{"n_layer": 10, "d_model": 192, "n_head": 6, "n_kv_head": 6, "head_dim": 32, "d_mlp": 512, "vocab_size": 8192, "activation": "swiglu", "norm": "rmsnorm", "norm_place": "pre", "norm_eps": 1e-05, "positions": "learned+rope", "rope_base": 12100.0, "rope_fraction": 1.0, "qk_norm": false, "attn_scale": 0.177, "bias": "none", "tie_embeddings": false, "parallel_block": false, "init": "orth", "init_std_qkv": 0.0394, "init_std_o": 0.0, "init_std_up": 0.0394, "init_std_down": 0.0, "optimizer": "muon", "lr": 0.00547, "beta1": 0.93, "weight_decay": 0.035, "lr_head": 0.00522, "grad_clip": 1.0, "warmup_steps": 200, "schedule": "wsd", "decay_fraction": 0.729, "decay_shape": "linear", "final_lr_fraction": 0.1, "batch_tokens": 65536, "seq_len": 128, "doc_mask": true, "train_tokens": 276600000, "steps": 4221, "dataset": "wikipedia_en"}
MLP neurons of a small language model. Each row is named by its layer, matrix (gate and up: input weights; down: output weights) and neuron, and shows model dimensions 16-111. Each number is 128 + 32 x the weight over its row's rms, rounded and kept within 0 to 255. Numbers have three digits each. A neuron's up and down rows have the sign that makes its largest values positive.
After each neuron's rows, "fires after" lists the tokens most often just before its 100 highest values on Wikipedia text that the model never trained on.

L5.gate455:124151085130140101199094159126101104109121082140149083110141117080145174192094121190142116092141130190158071134133116141159152106229113111118196126119193156136222166126134179128145119121156107090157132127126121135170063126101115070103112093081141105093138170085140129083137165092152159127
L5.up455:116154082076133126138106147145143081134103055206073075086153107097160101143153136155225133098127154195113115136118121131112098095102136115150124120159129136082188172111126122097130167077200106145106162131110131183154093148082126133134143106177056149138178143095163133116158153080140179095
L5.down455:162098095114131135155101125128159164169095117131104119157138141066197185096157167099129122192160087121148096152164129077038133149125105126099115096106144118097134199115102140137090161127182147129138138072100094180142086134142135106066105110136135185141110080200129149164156178132138115138
fires after: "-"

L5.gate478:134127080096068067191147168155144184174135166042130112117122151096189176134112081078101104132138164095165121138150137112133040108113099101137145199098129099172122103117180123129079075154080133117173115084057105155121139094176121107136120132057194126124134143170130120130096070145122113149
L5.up478:113134127085165078168148084098094100177116119147146113115111167109084154093178161095135121134131126142101052109131164145137098078109175154115115119157095153069117158123146145141092178140127129151140141193129104131087157160145102148105165098173144104121139134132136159211147066074093147103
L5.down478:081125155087172053123153131116086091051114117133111124104086184108125105130183136131089162162127141194113123132053079114167106168107139170166113131131099160118092107115095123147159184151082158065105173089182111073117109129140141141144142181149144151150061124152150110148171152143150078118
fires after: " is", " Ra", " St", " under", " Sant", " was"

L7.gate469:181100099083076112104112096102179152117136145132149116078180149112159113119146093162107049144169135154064141110092067154098144119143189088164142116175157120129157150135074139122124168137078142131096123193114124116130135158106140116143130163113100215180100121136151171133105156102166107106
L7.up469:092160143093164062114133132094149145116071138098115180102120178085137162111147124170199116110079113112098071186117107116147099146130162066074168121087155099124130137151172138111127128140167147139093135140116126136183104099138145180092104127164112163122189107114143135104108077135096139138
L7.down469:127114139090127113179123130105110158148123051105137164052119099128133142148184177169132087115152160097090081143071105090078124159147145108120131080175162093176128142125147187169186093159120155147147130076135086204090094107105135108120164093113103141120120058129124128188169173126141160123
fires after: "–", " in", ".", " (", ",", "\n"

L5.gate104:106153194078130125119100139147145144199085100132088135145160084176132091147084037089145119087132121111131117155099121128189133124151112151119109167128128134187123180180168075053051121152115150186119168120125078115136132126120152121132178072163154118145119100160157141115156146174069128091
L5.up104:121143129129039145127113175116127180143048103076168117069095101099062100163137057073118105165119137150138124118143118133074132173135067085119135118140120149155120145097197170116147089126122128134142058083157127157191143100069139115133138112118130147159071075106169147144089100137110145098
L5.down104:137162115114121100104129102145131142194126113141109130115144138109101086091097132087127172095116146095156111116094088139122123121152143192107121143117119136164148176135076072104138185157139129125128119158103138103125129106108154176148138109161116112195145111141033096181129100115162152156
fires after: ","

L4.gate32:146103101186081105118152165038136082096105044161138098140123097106104075162145108125081151113153103110079127162129127139153126113079123143174147146114140079117131211125059102125146149125121157111188124116106167125168137155105121095092147090115104107135156106152151126123093146155128110127
L4.up32:150208174100119151148094115123096150131119161109149138179102116139085124095162128134104144154182147131183140099176156129125077137173089083155133094052136127089130131101165114192107149091077139130174147103074098143136134108132161095125090083148186163186122150148205096181129074083162211124
L4.down32:129068119121156139139134075187156080154127159160196082098135116114112111145072181086202167090130147147116077156179133165173099094096110085133095088150102126124088105111105111149157115112185173166195089147182122120120113098159137187105158124120143118169096109094079086173104113103116134078
fires after: "=", "ed", "d"

L4.gate489:110164152130125126070136124166127119181116128154160137187136115126022126126128159116112136121148115204149126168172112126182108113094067156143191134169153194138090124095102168092161171151070123173129159109086128134139061146161159057131079127115107098177090117118204096167137184157096138150
L4.up489:110106132129107124121149168090151102167134134138091172073128112099108138078094145110146088129110175146106081162070108098170093134143062153098134157123082086157128167129167120044146118139085127113156127124122074092140136144135206117075165101153057120179149079126077074078146125118134173187
L4.down489:120125191175146112122161094081116118086126150142134197150170142075098106168074121137108175142117156123122151182121102063124123122107115099138137159126144038085144195098135111104075146120132146176113109110153093181153154082114114135187105138152192141128107140110110059146061122100121126097
fires after: ",", ":", " said", " that", " is"

L4.gate364:149105163131119138111146125119084112137116158133143151110159116126167102111188182156119114149199127151045184178131146140110107111093126117108150229097146165100159151160122131110097137077175132109078178172191099153118131100076133120120108117146150100105140152132126120127117132151127147138
L4.up364:130103085145138180157099088116113076091101161185133138099132124201140080197081130106119164156103170112156081152077135127116102134172095107083162116052133120137092130147077154097151123115127132164185137140088157170157145109079140166129142132145087129063123144160145132160076146125153154144
L4.down364:141094105169102077130143161129088173132115128159148135118173122073107147128100166121143135148194136163115091096158091121126168117081211173109077130078076123155126138060145126149148094153092146127106113149159082176102173106179123083113158139154131102119110113125147130133169100144082072128
fires after: "–", "-", " The", " the", " 67"

L5.gate378:075151098120100157192081129144064150162068118066127080126113077124102151194106134089121092110148148100112147125160118075144065100192118115115139196152082150148113162086128145108135161140135146107165178130164149144105163105106178167125054153182103145126052141107194147156124132076163126085
L5.up378:145147166131145099141150138147114151113169134119076155180097136095155083171134073119141133132117199146165128162113162208122108167120082109163142119148115137167148124189132086127104167126147147191178120066165151104144062095106151083099105109149086149170087184128098057110143138130141139179
L5.down378:109105139154099126075129132154112104129092134154120161099088135129125133101117251179087155164128110136095102105119083054154147114115108132137088133090119080090145185086115185119113119140139155100106148128130124193199113097107160134123131135157141106120160115092133118167096161150101150139
fires after: ","

L7.gate270:154112164110141123226119119088185187102142133157058118171101125058177112162086147195104155163140198108080116133119134148093165089189117157105150141069152087142157132114165154094100137126153115132112184131160158137175097102106116082103139104186103118176087137142091122153066151174090140086
L7.up270:157144120109177098142083141163140161132119084159092121108107116113157064082096116091191135104097160172119124102160189114113151117126142089142124095123171178128091113114140057146084075095172062106116118119178136175091127145169134194111071190128132194077080157100149127087172111071111166115
L7.down270:119118141117115144202141179100175152181098103110081138155165137089158135180176110126121161069103120176159121102124087126133079139138086092116123085103101127122079090143139108127116132133090171131191140153137184114103079113158118155160118112115123130117076128106123167131071125160093135194
fires after: "-", " the", "="

L4.gate45:111123080130140101120170117107145148093134123141150126071117148169080115137130074131135113111126142169133099123125182109114133122143171102100067099160161157148079118064097145134120118139065109059116089133102081149133127165154143166077150081132135090092112053163118145119096104129141122114
L4.up45:098091124126117136145049143126112118110128107086146198123128129117176128096158161072128114132117074119175103126170159129155099148182180135060095171131163169073148205122102144103094111086092132045103033140114063150157119151126088093147134123148108136127149068150171077176118121105142123139
L4.down45:132101123160150096109114140061087131148117163145129174182058128095122133103146198127122159127127172048112114174142108107108113116073148161126120108123126091153119095163132081141108123135126128159174102081174146139084096088167114132103095084140156109148186127078106170058156119146137153153
fires after: ".", "="

L7.gate407:106071091087152173065113199080122108140115070116108146098143111134174179072138098111066137090091117136062121144118130109134126112199138123108137131179140096147073113113141098190177140189130158113134122154078166164109136178121089147156134104076102074094148113130132074139120129085110108162
L7.up407:121061106153058105110079132155102158130119078120115097118101136143160099154130132146155141134110077138107136100100173100096108083191163153098149135166151130156103123149143031046097175126160134123160131133120163133121126159115086127142118142157150166143157194156131187112118210177150196114
L7.down407:097161191113135154112145062091082099146121127130140101146094136131128144168198149072090074131159169108156096165169086106142137075109151109138185164092123136176136150140039092100150123133112127104140078222155083132166135126154184153066111141123129131122091162164126157061098097186089099127
fires after: ".", "⁄", ")", ":", " ft"

L7.gate372:152171119149106138155129160106123112115098167158151114093162165091173113167144125134126142069105122130149075150163129106115140126132143100071143129152151141123112184152154141116119191107105122054173122154101101182165150093094103128056148131103122097030135132160093144117146145095183160128
L7.up372:140091141148073132088092143144149092084052140109139137108138093148119167154123132144128113116171145111129166145160029105107070139151114103077105094131137118176113185109126147073097164174129127079102161152143061133115166107088153127079152134213075201107109100109128138131143023161116173109
L7.down372:164071121142135132093127153160145118115136113157139154084107134094157116187135242157125100234110141111145132106122091153122129167127146094138108184118134141117140147110166143104155133179138204137100156165155145143120146103087175132099142105158136036143176113159155050133106113070099132153
fires after: "-", " was", " is"

L7.gate177:122126076129096112086083172126149105137161119114166077214185095102169142108144118127092085139099086113135148183097071111152116137148104087144148186142123186108097147126116151125160139150118192117130086210102101067107110146128151171086131118135114167145118104126118178138125230129094123123
L7.up177:128171155135120113113100111119142176162163120126180125141120181146197125139176110133114115118153092102145138169097127143153174159132139190146164156111153125154156138147130083082139162173075129091118113151074129091103126119115081147070151084059085196194136144100093120156161114048115139110
L7.down177:155154068115159124123138109116148138126099166152160101166099194067137126140088116139151058115073151112116132065132124148157119160095142167100164127126179142139144140168149141119110148102084070079162128154115148151106136160122116142122143097042074125171125096121182193132153068193118140121
fires after: ".", " (", "|", " ft"

L4.gate289:102117145135118140143162117169110156116116138124093138092090108099143144106116112178136141193110137148167124104084147096137149147170148085103098181133102070163135130125129117098148072163125167183086182103077148087131113098158177109066116161170087144182104108186168156171106126145119160131
L4.up289:084142087136105093119103072133090135139144140120131162097093100064142080124120081141129144117090137132122138137114069178167150148172118138129136131178117159085172143163216075157173137111126180166140145123098171115199109223138162111109086125186107096138117137111109097136196170133134156088
L4.down289:147151082131123133136110105123089144109115155105098079122136117146170146109141134160140107081120106191095115111169124200148147143166130102110076069147168119098120099185149102127163134181160158183120101184150164137113125132147074125130095085131169141130107172164125104140063123200128110107
fires after: " (", " the", " a", "irt", "/"

L5.gate367:164155140114104107171078148117096124156046108096098199082106104083140140122104100117138117157161096168171100120083130091129131168092171137158110117114113089139126140140155194163123158118046139177164072105102131106159203090122104077151166148125125076108074119072139172152072136147092122146
L5.up367:110137078168142161140132163102116158115184110183160108066108105187174151152183105200161069136137114126130090090139119174055156094174167088151159157134136115102133171144106157081154117140114133113175100137131136121099153122134111097177158140119063116148137154116154157139156124106156078155
L5.down367:138163123112074082135158111148075179159107168131127101152105153157086132099152075115129157143110146090103137104132125121161171151134134172167118151147160132144147173103151162179013157123112138123107096170122148077091132122095122105152125142142077147106156207161123161110167124135133115107
fires after: " U", "Personal", " el", " women", " People", "ris"

L4.gate492:131143189100133189145076098114102139155177092152158128182104151113134101140091087109167135125129111216172095180181161127141119164110150152087169121131162167076143072108126116192149132139154119145100114113160142105189126126081165174181131152132145091145085144128077168130086165114127152160
L4.up492:082167141077159109165122132146091192184175070156115111129157141070104168128080050083110109116127131169103092118097151130168095196095109235118204157105121158129136086110140167138162141100122112090147166116198154148127138149099180085128118143118114124129125105114092175137162150168146115124
L4.down492:171140132085129105089137085155132136107181103125121167142053121120103138173114076192102144139127148098139102160092158115113149174094119079111166123168111200157134098163123104171136208147133124114097114103127090068133115112174116154161107208148181148185153121091082079146120133137148183144
fires after: " It", ":", ")", "\"", " This", " song"

L5.gate177:222134140151145188119072112129111171114127145118151162180161179153145141125174091126133145081088115133120119083154120101134103170121174093143187132152075127131094201112127113169100152104169092081107137083135130124125111144167149095159112152115137094154097120102121115133045206110159186156
L5.up177:068071163116094144097163159107094146069130098071108176152152134194138106115123137156136079117159177122145111113129150094115132139147098082150151103168162084117064128111156148144131128150082087129106106140173146147179112098086138146082073141079063091141141167152154170108139117104145078160
L5.down177:129151099169173114107143176106183100160141172133151129079134156108074103140203081156105107136120127147160113094126097232150118090150095142102119123133085155180127113145072087167183108124130171122152136181125098158110136139104097106186138136100115135146172162097137098154173104131133125127
fires after: "-", " •", " 2", " 7", " sq", "\n\n"

L4.gate3:134135149071118107118090160111081163140153138173173150180144120111100155094079110173127159169113125139127142131155070070126124159129117111166107139110146184157168116144115146111136136203202143159096124107158117077159100182156076127118128090148163116087140080117106111134141139133121182149
L4.up3:168139149109218154059123154084144131131114133085169096096125108123070118087172141114136109085132105182167151093108148110094086131137092035090099128150121155171127126080116132187134139086110175125173086149133109135117107160119111063088111135105058101177042083091137136083152121090108120112
L4.down3:140118099084058108044087096133166164072094089174119075194097187107175122171180199151189108150170192083094161102094134141155133106118117110093117080093129147116122163114128126134102187144126153124152150052104138104121120148108162160161089125117150129112135123124191143127073108180135054121
fires after: " was", ",", " Died", " Released", " be", " been"

L4.gate80:140103161115155131109096121147128095148184114159138121150058061129168078126178104152132161170139169118133086141188136174171171120129122118142123131126163180152077173101177093180144134135079131149138156152094146118098067117146071139115089102084159132114101106098107166133118162122090127081
L4.up80:133162174121037156084094089117092179124146096138151106162118150163103136154172114060123145165170137127113123086106113143051153095063108076147094131182115123202161161136149125107149078144142060113110116097135078172148112112137098096150126105125202129206126146102124105130074165121076057151
L4.down80:158140057089162111153091143143123087119053040141117135145064110136109154120161076120146115128135178134124103137119107084149147040093117092136126116109180139154125129092095072148149066116116133161088115096142115131139150173131161202156122135142119143155085041137118058091126144108143138163
fires after: "\n", ";", ","